Part of a small language model's weights.
Size: 9 layers, width 384, vocabulary 8192, 19.2M parameters.
Architecture: LayerNorm before each block, learned positions, no biases in attention or MLP, tied embeddings.
MLP neurons of a small language model. Each row is named by its layer, matrix (up: input weights) and neuron, and shows model dimensions 48-239. Each number is 128 + 32 x the weight over its row's rms, rounded and kept within 0 to 255. Numbers have three digits each.
Before each neuron's rows, "fires on" lists the tokens most often at its 100 highest values on Wikipedia text that the model never trained on.

fires on: "'", " |", " "
L6.up712:126096149085133084151134096129085110144122118063130079117057161138066128155195167142147113159119108133116121128068118126220074178138158098134095168107143127131123166092129127190156107140158045087134146164133136100085138109164132086146138129119109129107146172142097130129128105150105229144124106093177157140122086071109118101107126127134170128097083053159161140096138077103183188168104145171126160112150156096148094176170112121118089090118126111146138107160159118117197127124110112150141120148132208124104127093122119077105068093190141100078079097096111100102041096067141152113

fires on: " "
L6.up131:151131140115162094117098149114143170144147091162111127167194153174160131066146136179099090195155171122077129133140130178084041110133130062088088164152078145102160136142168167129140126089160131109117136086073134108156180106066170096138179078205103117090127122160140151138123147111159114177108177109118105154109121096113134153100149129097099128149115125161201112139133108198152135132187120182164088118123184120192107118139110126181141118124094149115117131127144159101126131111086092129134151130130055107117077114145124152095101148114063140171099108099194111145131054171135182070

fires on: "%", " ", ")", " |", "zi", "°"
L6.up1110:094117153113114086139130112085143141117087124139138125105155129091100120167124146117145118143169186101134157128131109143097143125181129173099146133145110151095178105083115140137151079125146075138095170058165127065058174120119124113169126136180104123112158090155089128096096161154103179110109152110077074151117105065094161128152074140096099085193101135176078129142060172117102103136119119096098120119106148141164139070127125151109147108120152165098083157091179111134145139098058146114111150128140095089121103101126143088089129108122174180156126191093199095159117089204112150181

fires on: " and", " ", " a", "|", ","
L5.up3:104151080102145114145119084146102105065117166131123112168153161066162115141044090189146112123113149086125138209135170149081135111138110186188116137142113128104120071181151083146154078145157149114149116089143165129056099135089140110172113082068128103137204114166139150129148095100128154139146116160107129115156126118116095134086116120115137157213090175125174118092136173166201144131137087099129120066092074151112094087143138128114114136168142107115113179159104123113113107137131142143101149149142111115123139084110113105177084112148104149109108130085125150046179140129132129094

fires on: " is", " was", "vo", "1", " Vo", " He"
L5.up348:110107183090140096095100097122139095116158149079138075150172101086118100138138096134163117090124122203140182071127119167111156127126165136142154125163163185143056185167108185187153104156083098047151142141152144109104182159170123077127112105141127123093153116084152141145189136088174108078132150156116090076103077117129115088117098153150133211134108068098118165117127121163133087098149155130082127113109131092120088136140173155083128128120151159163195098093114100124134106061121178122191142123139155183186136127137101124160166093134093120152097218135104142195129109117093134190

fires on: ",", " |", ";", "4", "2", "8"
L5.up577:095142168100119086152123169108170139116138125074153083117165184138128091109137118149131115144163106098112130118127189171123097145172102083131075172155109177166071111114095148123149096180143173132091139140112091086144132097038119120133157060161118091131110122134103116116151127112095144187165156109096173120120105158112173173109083108086105154087143136133151134148136113137155148033107110108086131155108128051068105164135120113124104153148104107140176125103146173156179147105089094155105138063141081096210112132114147168123094144110137098092146149062129151125136098126158191160

fires on: " |", " ", "."
L5.up950:112129182087081062117153136141184148120058144098142115123134153115111116160150117141109135167049138068148198173173193140168089176127127093110115141136131188089149190109115114134149117109128124155182136139126081097158095045127138145144177067141086061112110143092139151161109126092088131144131144095109136148132126098105125181194140119133087114134137120145159110067118131131187180130137109147159141083173190128080115059126096178116078115136119205130094129101070125159142117100141090088121100139132106133135141085175088095141136160192150079127104103084147121097075144142109167083

fires on: "2", "'", "1", " =", "f", "3"
L6.up206:047132138102123147117115122158167224115164160113138132112162136095153098125074067084181118182177115120137191117124131115151204094068077150157150135115108082084211167124157153146141139146113125154136075161164107149098171179105094119133111134124115109095147099157132103105137104087121122132126166088124135136138110138190119134156043141068147119185139109106117163093127164166090169134139182115155130089127140151098170139112183130165100152194159136169103129106123080169100168127101151120121160149124124142117145112077138126105163166140178133203106089074154100057138109160195125127

fires on: " The", " the", "The", " ", " His", " An"
L6.up1323:157073111112143141145140120115152104160056072137125100076110086159139150136136111138169127130165133160218160110121108091075112139134124086109173163111116169096182132078115116116161127137113138150114069147080107150200102192088157152169153155175166123139120126159166131161128125133068127158153127125159086096166167101146162084064089140126134130123158144100120134155145148101148149086110145129169123083102197099201057202126157179097137147166168191101100111189080088077130123150111150148143136137147088166136122108134174117077114181147164114151116151117148155126145144117081150091

fires on: "'", " it", " \"", " he", " I"
L6.up764:120122140095152155068085083096127151150125115096173105158149145108059124197124160165153148154160077127139134132171055143103162141177119108192124126120104147198145124098116161138148157069125125085096113181183117142109128169136090141174085101121099111117201136055099059075153105118108091188184147118145116138098108145153108142108077101129171146148104155113123061169169117131146148149139124155098129102107130054160056120148082187165075127165169103118127141119114126112160047117063212072131103123092133206184113102102087157096155124155145116113154102093133121106107129131049144122

fires on: " a", "3", "2", " the", "1", " "
L6.up1430:135129167103123120095164154198144115092142025131147104116113159146187106172094091180177106152118061101141141144107172107097073148079159119099067123130137113104090070142183161117150100128132160140089144132123097082146138147127104078120097096126100140113118068137112134118168090171132168150147133094105176166130118075091078149149163102115146145111099147151095186148210135193135183127126133061127123149084154137129119116129154135149113147146172116103152119126158102123163185150102077148138056175046100079145138126113198110157167217114143145141104100162169174105122093130112079087

fires on: " ", " to"
L6.up669:098121183130152095136065131115147137077099137134173115075153132119090100111153133133117150099136176202135116137140104124140183145143100186057032080081107104151147142072146131097157130131159133106125189055165138081148092114146092129150148138159092131165115121182104131144169107143140144226143186146120111163125122071086167146146113120098100106133160162139140113108140100143125116089111113106046076130090111119134202168114154135129101064071144131157125147145114132136161179125145115117090101171130152085107076117142123106063143185152144119118139133101145080128067173124119174129

fires on: " ", "1", "3", ".", "%"
L5.up329:113106069135126108152124081117230166078134114133118133146130083121094122136157132146134168133149110113190117174137201153157132159072140112158134169149119189118128136148164129151139125113135082155146116156120153095137106116133160089177128116149170076111121072070062128153131111112104103160163141116067103154175127155111157154188108145150122113145135110141081115042144139114093127099117122161135137102133182095121146073107118167136099121215142126107122126165149146121152151115144155092055140078137091140173123107159109162073113111169157122165118061082142139114162110134122128111

fires on: " most", " more", " J", " less", "\n"
L6.up824:104130184079060104100119131095181103071089099144181126082180110077167124143077100138111154099171117117152073138166176126103166066111131092083173110141134113116176127039144132177134091099154078127113178061118117118088125094109149191111090158193144166158172102101082119193109102128092120140146148151080128134146124127104166081128120118090130109156140163145124142102109182134125127048191131048099090110071111107140128169176152123098104173132097151102125154126123097122175107134130113134059178134139108075132128097169095111108150170162159108144097149090106146091104155148093120131

fires on: ",", " was", " is", " the", " be", " "
L6.up1176:150127100091137140161137148150179110096151133168180066104124140195141108127172110137191104129119156112084133094170119132073096151038136099096153180109145105108080107117099148107164102098129140127078113124103147134107157113110120141109121120155066176136115157152117128088207083086079064136074130131137181109176180080122103133126123151144159211137173129090191163111122113153169096159075134120097152101136230126165119099145124181094168109125148100123085109133095125162198109105077139115080119129132180153155120107074143124119147190104146115135082165129143091127113148150084141135

fires on: ",", " to", " Co", " |", " I"
L6.up230:142182124117045129124222112166115137055134140156151108148121091116124120133114166193128098159113195167071108144159181061171071149151159140094178091123109132081151096109119132125152136065102113189078092129159131082091135111124160122123100115071087179136185124116137171141158142104066124073145096087135095094166152082114167147141176160160143146169140153074165163050090178181076091116100091121104060084129116090060187137131183101090191145157157123119120120107152135084185132131132153144179152139148161178116154120213146083138145131185118114073119095133097153139071117126167067160

fires on: ".", "1", " ", " was", " a", " is"
L6.up1204:128146147109135141110105159117138163058104109131125073090172139079076095161127069123123126092117138142133059128145108076107117196079115139164140096120178173117150145082117117162124076177200135094073156105125115137128182103162171117123148163130097118133102119169166199129148109037143102155170113160107119134118042070117106163150099108160093134095103165142187111138111178179131126191096138132137126109142109085116149142114177154148116163164127112154068114092121127122124127099141164107099087231110157158188062078148133084114160134127168108164116194102104159120124153077092134155

fires on: " |", " in", " with", ","
L6.up887:179167114099113120135116116086099155058162145168100178153141126082126103131122125130166127118097091166108133131106133155113145145135141091118150085125126163086151142172120138129119118068065093112075092103146206066106217082148163162140108099123048137122171100141181097137199160172109164136109149091137180145145110129154168097092094105154091186103125131125050154097096126140129129117123120108140076093119194133121152142118128152040153104166107091095138104128112107145186153139140174111152093114135103161085104107204103113106105136125118165147121108128132142144147120167177146139

fires on: " (", " and", "4", " "
L6.up1444:124094148148173101120097118148088064111159116113080134093132129101102064111172123112152163100110107141089127103080127150139120196060137051135150102128191130140142159156130098159154087102122108093192152059215081124090111106118153140155179102118140073092186118111116160146057085107083132167100130120148136097124132099102142134145100131126180189102082156136109138129154104144149138207147096103134119128156129138112129148098127187096158137066146159106147147094107146141158119102139107117122106116084127114157114114129122110070064123109156107094126112109128090150081140089074066188

fires on: " ", " the", "'", " and", " N", " to"
L5.up430:163141121104136166116176192074154160097134141144180078093105132187117099150121144111133111132161125181116199138132122056072180144154062093162076123140130163115120173082124112090141038126142162107091130147109204107122145136111140073130119147107124168112096075133152155109141119109117118121123100102100130186148055128164139116106096143175090127071102151168140135193134167086145160136172120109143070062107143067198149166093159212077119111086071129113099126172140055118091137116156117155115115103127114148164163090124123088122152159168174124169114135184209134151180144135115147116

fires on: " ", "\n"
L5.up779:137153098121110118127122114067183115099108126142187156112124098150149125115112142204129116142163138094117120219072173091084163112156150148148085146157097127143078107097108138158119116091142161060090165090083178135115145150165132157122076091136150129142226108163176148171141088109110135146161102118146101161153117080109117122095122127184145170125112135121144176123155176167152169086079147109138081084031105130138127140160138160043083139106115062180183134161072137073150130117122169104087160126137097064145081082119131166120097119224169111123093153118145120083109123159155101140

fires on: " F", "F", " St", " V", " And", " G"
L6.up422:124161140089127103121149149129127138144131127050135077121188104138121104152158134147154137155120107136132162076098121064144112122128170080161192110067147103127144132111068156160128094123144169130126184240108096063202131105133112137132124184100106094123139141121177124124159115054122126059120139131102160121120149126168109158130152133205102169147084154132160146135068167148101163135144120114157122100128174137105128146078098075102107165161156127134181172188112152095124117115094149134044105115191127107161095086084127088130181160140118110115142056129111153099159137100130071144

fires on: " ", "\n"
L5.up80:139109126154103075116142137123093070086172059137126092101159144112118104096126158209150109160161174093115169137098120107131145139107146107097168098110146144162093148112137145159122115123074176169161159125095080098188090115099155110153171085146125152112194145163101170161178104121149075167084149133110150176154122029117166163107060135131140157143124122113173174119140135156141167098101131150188077133102199148099108142119124115121149062110103167120137128138124116136097107164111067129184158139159132127103135147148150090104083160176126111131127116124144105136121140161078180132

fires on: " to", " not", ".", "\n", " never"
L5.up245:152104129121131117117113124081162019132113095084134134097151127107123120119149103202157137135108107130190194116120149130149151098137138134073156073130171130176111146097090177100123091115149163105152128092126196106114113122111172109187141132122139152094186132098159196150200092122108055113143134146181121159144142128158173148162109154116085167169147086128167142102089108157120173148130112177081143116120136067061092159107187145036114127132112106121116136128104178104152141143105101129097165096129141131161122144151101161127064144211119108085084156064104133159107153126100202135

fires on: "0", ",", "7", "4", " mi", "2"
L5.up95:109163132092113120142112131148148067162052149134109179134101155104124139177151055149147113150115156102154171139127116158067146126132082130113063139118139174120143139183103202100153109213195161140085123094138121146139067151133092098133177105131115121090106147124111036148117174069142126107129147131167135115107191138167122151098106109179110109080162152112180169082101146155090146137095149102118152127150110131171142132172127097082109114147073137122142144140142123158171110163052159143133105112131126161110154117120111113147107116156160080143134127121134107127064156157108171148

fires on: " (", ":", "\n", " "
L6.up365:119138124115146127142168112176140092117097101142200090133159138107142055142159104131126165086136144089136150122127112137094125122141151141127136123149148115160104146090152148119125161146128060179114131154149216162082163180165093129161161142085103130165150107152152152108135114149112146082176107095111125105103147137118151159056123148173103113119155141045134140158082106128086152073121175102148109074107127139145095170108100078112133131170093100099099143159108044090129148138118194151148128147127150117129155093087124178092177133140144079147117065077110084062113103133155105121

fires on: " ", " Lin", "0"
L5.up165:140065121134132154127091103142055157128184130130139153128117147137099105097108146176135131141183128199168112120080096065162077154189122139055097087073086153098167138126151078131135144167093112101165130088167153141113144138136098153120181109207061052113179078121114144081124105140119128061143068075161121105140136067144137151140107133122168121122116154146111174103130097126100130134133095145132053107134130095167170130082141161115099127117093187113112138104081164145133132118129089116098121155141211150114081107140124118094146163134135130115147183124110117154079112134114143110

fires on: "0", "2", "s", "1", "3"
L6.up1200:173136133125114149148133117139114121081098110078108031131123097092139087141068139146165093100154160087188131112175096129089131183101121073130094141118164209152123078135166205121102102121163172129125166131109159091165113163146127077138117099158134057123132093107111140150133075108090180104130112095073169160159131083096099184121156155109162114167119107091148153110093148151159128072166194118132101141135134058138096197149145143089120114182128109167115165128198098148153134126174117148069120160101132140153096122144078129137160129129149109104129142083172109101127122138192158115

fires on: ",", "1", "2", "9", "0"
L6.up1474:092142101087138158146169124175145166053162133100116135159158103117150064129138071154154080131145082121098139142116125094122154164086141068161133135091152094115138168081158116145142083123100157106078117196148134113100127147078142103105105092172103093054119093161101128163173167102108112145109153081084105151148163085119140152132075099050140156095073127167075095202104141136107193145136135110101133132112153112135171134110155097117159072145154171169198167105155157183125120074150132155103147155104114105144109125123185160172163139121108121141157168153167073106174086172120165148

fires on: " ", "–", "|", " |", " (", "2"
L6.up68:128126134109151092172093102084146209165117076138146120114141158145131119096109130185120133054116153116142117121100147139142111145191124123075123128098095193141100142142133093144151025185089114091101153067159100135102131062074140085113107110183098072101136148110140167111132128090143149163119144118103129096154128030080135138063161182120120182114139128115138072149128165153160126058131156125106072080137162109155094133104143132098139163062119119072129099151097204107150101111118062113067125139141160098109144118114141119200133161170068102173111182103141115117122131180098159124

fires on: "\n", " to", " well", "3"
L5.up451:125121136136156101151156045156105159162152154157155061115146128086148083131129134172111121155134147144157157096070146119174121106154145102059118107095120162161168185135117153145132117115128113117178076147116104112128122142083123100216163093094136137110143134103079138077202106102134126080096138112174147150166130133151169135065122136155172220121155136164136124085115090158122139139068105090111146159158146097101082142110171095049108117168128177107185104164089118138204153116087141174113159098149135126209136122112108140069139109155116124060108143167189065167121146127138149099

fires on: " to", "1", " ", "\n", "7"
L6.up942:130159132117115107076186177152125130136109104139139125113145132056126091137130125139200144151143145152117177130148069103119086061063132129132121105125149079129135165118141187176149104121100197132105078119128103173100096156153118084093090136102067141140192144080155132125121127109085066128110112137142124117145068141141134119142092071149142145175064165130163176115159170200102100134121073149142069120119080122127129101082108140084116101125098102147163096157104091172153145144083164087125096205153102182154117073219108131064084101177168154166117145156175099085074083193128159147

fires on: ".", ",", " is", "9", "3", "5"
L6.up855:146084078126050102137152093080180122144112110158192072151133128155163084082114141169136100085136174118150131147118069146105130131108128128176119105186159121175183087079161164120151084077078096113098123156099185084052144140182152123136118098141118124119182116125108173107131113148102139102078095113173162144143097079096131089079097071181126185150150119126158136071152133140075158138145162131145156086129155118103170149143131085117099065166122139117168174140153133072118099104100109092096126186086171144142154104164101121138129090130123111116057134143202049096121105138147135104

fires on: " a", ".", "c", " A", "e", "s"
L6.up1301:154131113134122087134085089112149071105188107113132091056106132177168110091108126133143139138149118105121109119081094114103114126173173178065125150132158064139148131113121142180129137054181104144117121144080161113108112161122118158150102179065094117069144097126115101143054060179096196079140097130141105099137131134172153143099111136139128172145111117178156185103091150145166106141113110121119068146104140096047189129173147161134094097143170160123166135110177161134138124183119164164124150204162148089102134114116126166094091142193164068121101125125142144107076111072162136125

fires on: ",", " ", " before", " for", "2", "4"
L6.up1195:185132154120123085127152117141164098197162123129091121161116166115148129093132178108069076113124093109126163189165124138085106143111098131122106120091113115186072137065166118155167147076067128122119198131133167150065166104095149130173144078133079156077130166137110143124122109130142176139137110090095165143174119072113128121183071125076162152146147165066155088149117145154167126126156152111156117141123124111095094137149119101085100119163154155080194123165127152113117147143145113104159082132159181132199101113164143134148062094148130138143138102071139122084139090105151216179

fires on: "0", "2", "1", "8", "6", "4"
L6.up879:136092116079168139070069168051116173139123170120157130163203180145137138169142096143186066121128119109168148146112160140138112099164055102086103138133150125103084121089140157119127084123059151167111107167125091102154130137101126079140130121118103144127101159179125127147077110122114197142099136073137172158145083124110116136161162117137149129083132100107084104188104151152188137071173097135101139147174178165172086128085159118112126138154133080118148152093184139129158132172098078217118109101133081120093132101087126120129097172154150086137118160079095084089151088098124205159

fires on: " ", " was", " is"
L6.up994:146123153113144120139206122120131117121205119179144103141142136197154075089054110156091112125165117097124141081180103125103043137125135101128103154145131175173097135091169100138133118088134162141162116132141111108125125136078089131143176152173123126080171164078124128166142133096169142160045164153140132078177066062141163123153110130116152094177111141124181118099119154159111093175092160137094133100127194088123119057169117169168153174131132111122171147163079136107090143062075074124120106156152143143152132084082090107123144146122125117121093135072149189102101101100166176127

fires on: " an", " has", " An", "c", ".", "ac"
L6.up106:125127132122146102135157139115078083074184093115143101076145084069139067113126097152188114093149165152154136133097117124137111102193120164155108068121175153158148122159081171177153155098134110056128118120147161081103197129113165182147128102127093132136138070103110148097160119128118143098100138108143133131059156122173149135127127126071088146201154107178100183202135135138147121085133079165165097121104140116135080133152091147132152088134136255143182109098120080125187145180120144144136121195130121147118198096126109093115115175192069124128144138084114170153183134084059136186

fires on: " F", "'", "4"
L6.up1456:163138151114138121151132084085176115119122123138101098141213138175108115149141064118081080125142042088124174129102111093092139067106110140131125172052108131117167122108111155113141152113122117157085139192152130135138112156163123134161147127082111142098157051135152140117182034139038124051161126124131130168154138116177120126128124097167128195124072101103121111099113108118111135131107078155109080122157133127136100114165133105150089150166139125147168148182082141096052098120152106164093151129121051081144104139108139156087133117156143102140121141144135126108092116147134131209

fires on: "\n", " as", "2", "1", " "
L6.up746:118144105114150135071169122113106121093164082132224166137089047103133056093063083146115141098154094104138159147123055136115133127106147154089124096130154122173114071155181149110146119072168131120062076122156131112083104166155108142122120136070115146118156077101096145127116150088129140073163162126129098171136100120110131144140126132165131096193128162077151133146148146149116124115130094122149133087141160105115115144129113148119125079158075121124158161158071119153170074088140165107073127144130153183149138077198062128127131164122180117066142119072128108083110062113135136139

fires on: ","
L6.up1045:116131147111103044117137134100116102122131153139172110124190195171139071144146110169114115116147133116197152168117086071069119113106142140117089110151113089169089051132177142161139106123116165130094136107140160157144168096129109120140143061116128083120163158089114089143100172085133114108085095118200153135216122099114147143110135128131116224115123108182131155122130158126152142045178158115102131076185113128097146138137133118133163122139095177123098167177108149160132107155142154098041146067130123129127125119103112177156131171135140108113168097107185103080113077163163138194

fires on: "s", " they", " They", " and", "es"
L6.up1202:184104111105090116091065159157154152074046094089150062100123122125145121157156104144113134121136104103138126169159174126191105109144061108159148143125166164054138143152134154168174159153071169129091077098146115118126081151142114115119152160096050184147121188114069151147159133099101119159124126162117120125133088120162119175096138096135152142187082148056126204074141148137140129141091142116133155115105126116090115094095167140128131102128066142094087138185078116078214143081092109150160135159129071088170093123159145111104098088138180149122092142105165184052164070118066151124

fires on: " ", "4", "0", "3", "1"
L5.up1012:093117172138149071105119153178226175121146129086184114120175171208142097117139173153149094121153124124100047073055092126102086116181146112150105162057075117143133115108177133104155110114108116089129193137094093114119097148115053117163131070160112128078157144138091117209125174113148136153120142084111122078095154083130179192101122128109108153043151130111161144138145148120155144128106148100139086188093100175163117122142119142141093099122080086183170161124125096127136154130070139089135173156114113139119083111084172082114161132157136069152150107098183111117115099170120159109

fires on: " f", "-", "'", " House", " F", "f"
L6.up738:162135144096168139166106134148142083186143102120183121139145101145141123189163160137079119122127171113074114128130103110108136099148097068155134144069133210184137113056134100123140100184168179114097167172145174128140101075155132125143184124141151090110148059097177105146147090124116091082091110052139141178123181186145170141092102111199101255102107090098152118083147169108107153179163144100145087092098088177142128095099104118092163114142103165112131108203170094127127149133050168167100110160170116185124185115077104126124087119150133141133125098119126055109139101115152141139

fires on: " of", " September", " March", " October"
L6.up821:098076138119144116112114020112088118199101141083195086111130154155151154146129092148119037159110142150120145135134076118147155181128079169163115139087065135108128094133153212194145152144098112116093164164114079115145128102205122160120139088164155084075185121117163116120138161123102171109111143126167186117138167079136095128064130160137110136168105092056122067110099097126195140118155111110141089099110130095108102203101135127151088127105132143151133160182115096112167126171113082118112109142163121073143083120107115134143066109140106050133157065134141064128127057151111112147

fires on: " ", " de", "e", "-"
L6.up1405:098100133088129065113145149087140142167133103050097140183151167144067160135118127144164106116161115080096155106104121093111067084171102099160133137143112151119127102142177124137139073103119099150144109182173150123082103100080070122141186129200114136103140140133113112083165165097124146082056094134104153117104122091153117182094153200091106119156114088134202174165106169156087190203090143108091065142141127130163164181158126140112109115116076139155192149176133094156199137090114183152132141160167132130144120081088134112053107166171086085108125081094121123099127096148147168190

fires on: "–", "0", "1", "2", "8", " population"
L5.up719:110145139129088108126073151101075137198093142132142150111128169131083124095065116157158136135137178152203222113136143093095070118158080141120197116108132086124107089077092120168156101164123139139138148146129113156151107093152142059111119113152108130076147143069113082162085122133161148152187075115170149142114167131184064166091145154131128109098093234092170075068110125111077115132104095157088154018136099105149155085091170145035131149157123117067148096137142125144133126103155068077122119114111163120135145088155174159112150127151160142146107148167155132154079141204097106162

fires on: " ", "\n", "–", " Love", "1", "7"
L6.up975:084099132098176126122109145186165148114102111192151143103110149174141138163162144116114129163085160103159169132125145097153130168151112161169085139090058159110182128158145153106160134138092136170112138174170051106108127150175182089098195132106067149089178066190056151101149157132081148128104090109160199184100144116166130124079116155124118126121100142141119070123129143173108164052098116074178103134149133069143094110096126113101192154179130140130162088099091064060137157170100077131156177111095100060074141098136104171162170117117164120063145080158178135064125144129064122084

fires on: " |", ",", ";"
L6.up1073:147104158086144075122101129104192140140125140115159041074187134119145093093097125185154001171111127155100091107061078147141136149094147155096077157109133148109170142078105100146141123163139094141078128095098164127106159148142138144149191115099068156116122130121125121130164133140119168112076158099126110123126147129145138140079089140084116102175133167114161103138083189143183149110110102097089127080089129095123173129119170134181132066119100078156161141183118110133207130129156119140125128144106132080167067116103147138114117159155150112106094109093186121108041130142152132152

fires on: ",", " "
L5.up168:149121180126098104030149072068121100111176103145141097145126131179143070081148115149114105113167155128107134135063117108116103137036156134092165114148144155181072138141165200113148103069119175069100065155129168125109155135112096143148143081079128114095185131131076157114163088071127157125090138130120117131197079073117148125091096164145132199144142106122217171081119124167156124140079059125126110116142111176147134079145138150080138177123154109117146190121123143113111103121109155118143126132144144217117140106083109148146146145133128119096115122095177093134088119122138130162

fires on: " F", "F"
L6.up556:160152142137157124177097116146207089144121116094148146176157162145056087159130116153133138090142110089146171148105072089107160066126152138142135129085122168150159140138124136163144152189093166100124133188175114143138116107185102163154146131175116080135134117116074088132145156097102093097096139141133138127133119146108110231102135070178095187078129164085154111109108147088195163108170076102133134116093175160177137135101103139116121106208115114121165148200071122126132164111115146107067122140117179098129142112084110079153093142123089152121100185156100088103155125118111146170

fires on: " August", " September", " May", " July", " October", ","
L5.up236:104122130129049088150115068089159111126083150061120125077151124131116118146076123165116079148103138154158109196088125123206121149124101133099109179097133133127106110131136164133150131137148151120154116112146107072077096176156139164144130107112119108111156107080118136164111143138115139065175056120170187151124137086111119151119136127143126124158147135146176107103168133181135149143076109080139159068105143035092091132126153114076096142150121169101047161213112142118149124118127082078185113158165089051164074107078116108064116094153143112124126130049161126060155128151139173125

fires on: " ", "'", " \"", "-", " as"
L5.up945:196150146097059076083125139102211183129098099144182118101146061124103080138119129140079144114129156071168134161102127087078147129131079159134162121120125138137141192092139114118137107101071184145096113122163157131100169144185125119128113134177157163135167119116154107119137088108112147101161096112114137101150162117107219154116090085128128095091142127165115140112149192104095162113042160106137135046071145106125193165126147111077099169153129065090183128176174168141131129088100185109101061145127123111163138073201070139151115163151214087114115111115168143062145178086163113116

fires on: " However", " it", " It", " he", " There", " "
L6.up931:102130105120145126064117103068117137122150161184167146163144125035129143193111124125133132102169152093150170110145133114089130153110107134089084167096140112184092103106119115136114091159124145148090089120117203086163139119120201096131101135136159098136166165073108176182137110091112105117111084132122105137089082162129104160098144107118148112172097128096131149136175182139115181144125124115104119085111142126150108136070133142156082155132130057146108177164127052146185142072081182136132103199126107142118081088127093147071134124176195119117118131085165120110081121121132098149

fires on: ")", ",", " is", "),", " was"
L5.up115:103089098114167091069212080089099137103122095061129119135202180150092056127059086125133088122106093140177118130133077144143088095115186075127138133182093144160097199086152090139153124150092141101106116131077120105132117117140118100144129112124104097081167119100138071099195176120074139164120149126148133133154131086120125129071122145134148144112096120145094144150169165165071132109124131182142136128157136142101131107165131144118192083125085116160111177071135080169065126163092127121122112145093182166131087110147160117082187107109107120139066171084156172144137073144140134159

fires on: " ", "-", ",", ".", " |"
L6.up720:132123135121093135114161156126120121120146113148145106151125133129139109077111101152131124079129107107114120202107155084093130197083119142108085171147144102175096086179163152203135168218164135160145082107142161067133103112156155154151161139102136063138117102076112005159159117107072098136132135098145098120124170118110092134132109156132111113102184078184129145130119166097133219066089139144161136095114137130160149162190115138098125159141096138162096200122133068115116135062105138126105116134144109111120118091115106160156112172147084093126102086145149143134101182146170095155

fires on: "s", " most", " ", " a", " and", "a"
L5.up135:173121126111156117105078096161165125171135095143196125113101132154101103137102126151150107072102192152121088161136132128107149148111112154150158137086096148097084144114093129133147052092152157137081110109102118159094118149137201070118104151165101100146097106143144154190161108087111123144144078122139133203166093169118179145104067195098153078157111114159129065125171169096116139167082114159146207151147129064132150151162162136114131124169114097107113101157084107207080071183154129099129119195133129145175095065123124148123117139113158118130180159098126088126105173172091080113

fires on: " and", "s", "American", ")"
L5.up1148:168107174129176124076051094187147134131150072116104100122131128117084116115165073156166105140123153141096118186118156122109104121073107134154107164053150121139111148054177142190150135138125158104160094112113118090133158077141109084147109147159040141139130127119116129149100086143095088111083106116141059134139098163156151171056100159150134096155071115097095104105188115071090153169139116186122086148141110162098132081147173092137174131125073089097080197120120081116114098034097061079131138149119104156146110094136159136138167189180135154149145126134117143134136185123073068137

fires on: ".", " to", " |", "3", " ", "|"
L5.up416:099110112130133083084147072106150126164192128099150119094145178117104082165127180105110163157154130051178112075116129121119136130156147180105159124138123156068130133110180090159150115144133113113151127150119071125117122112099158100168156104120136100090163110118082186113121102107115083112166125118149125095082099163127147135151112088138166175158141152143171167128211087165163131098098187057089117132121162102066152143126153106078119129089145107104087166142176158159108154185158174165117097134129136091149116126162138104128067130121110089068132050076135093119122142091127122093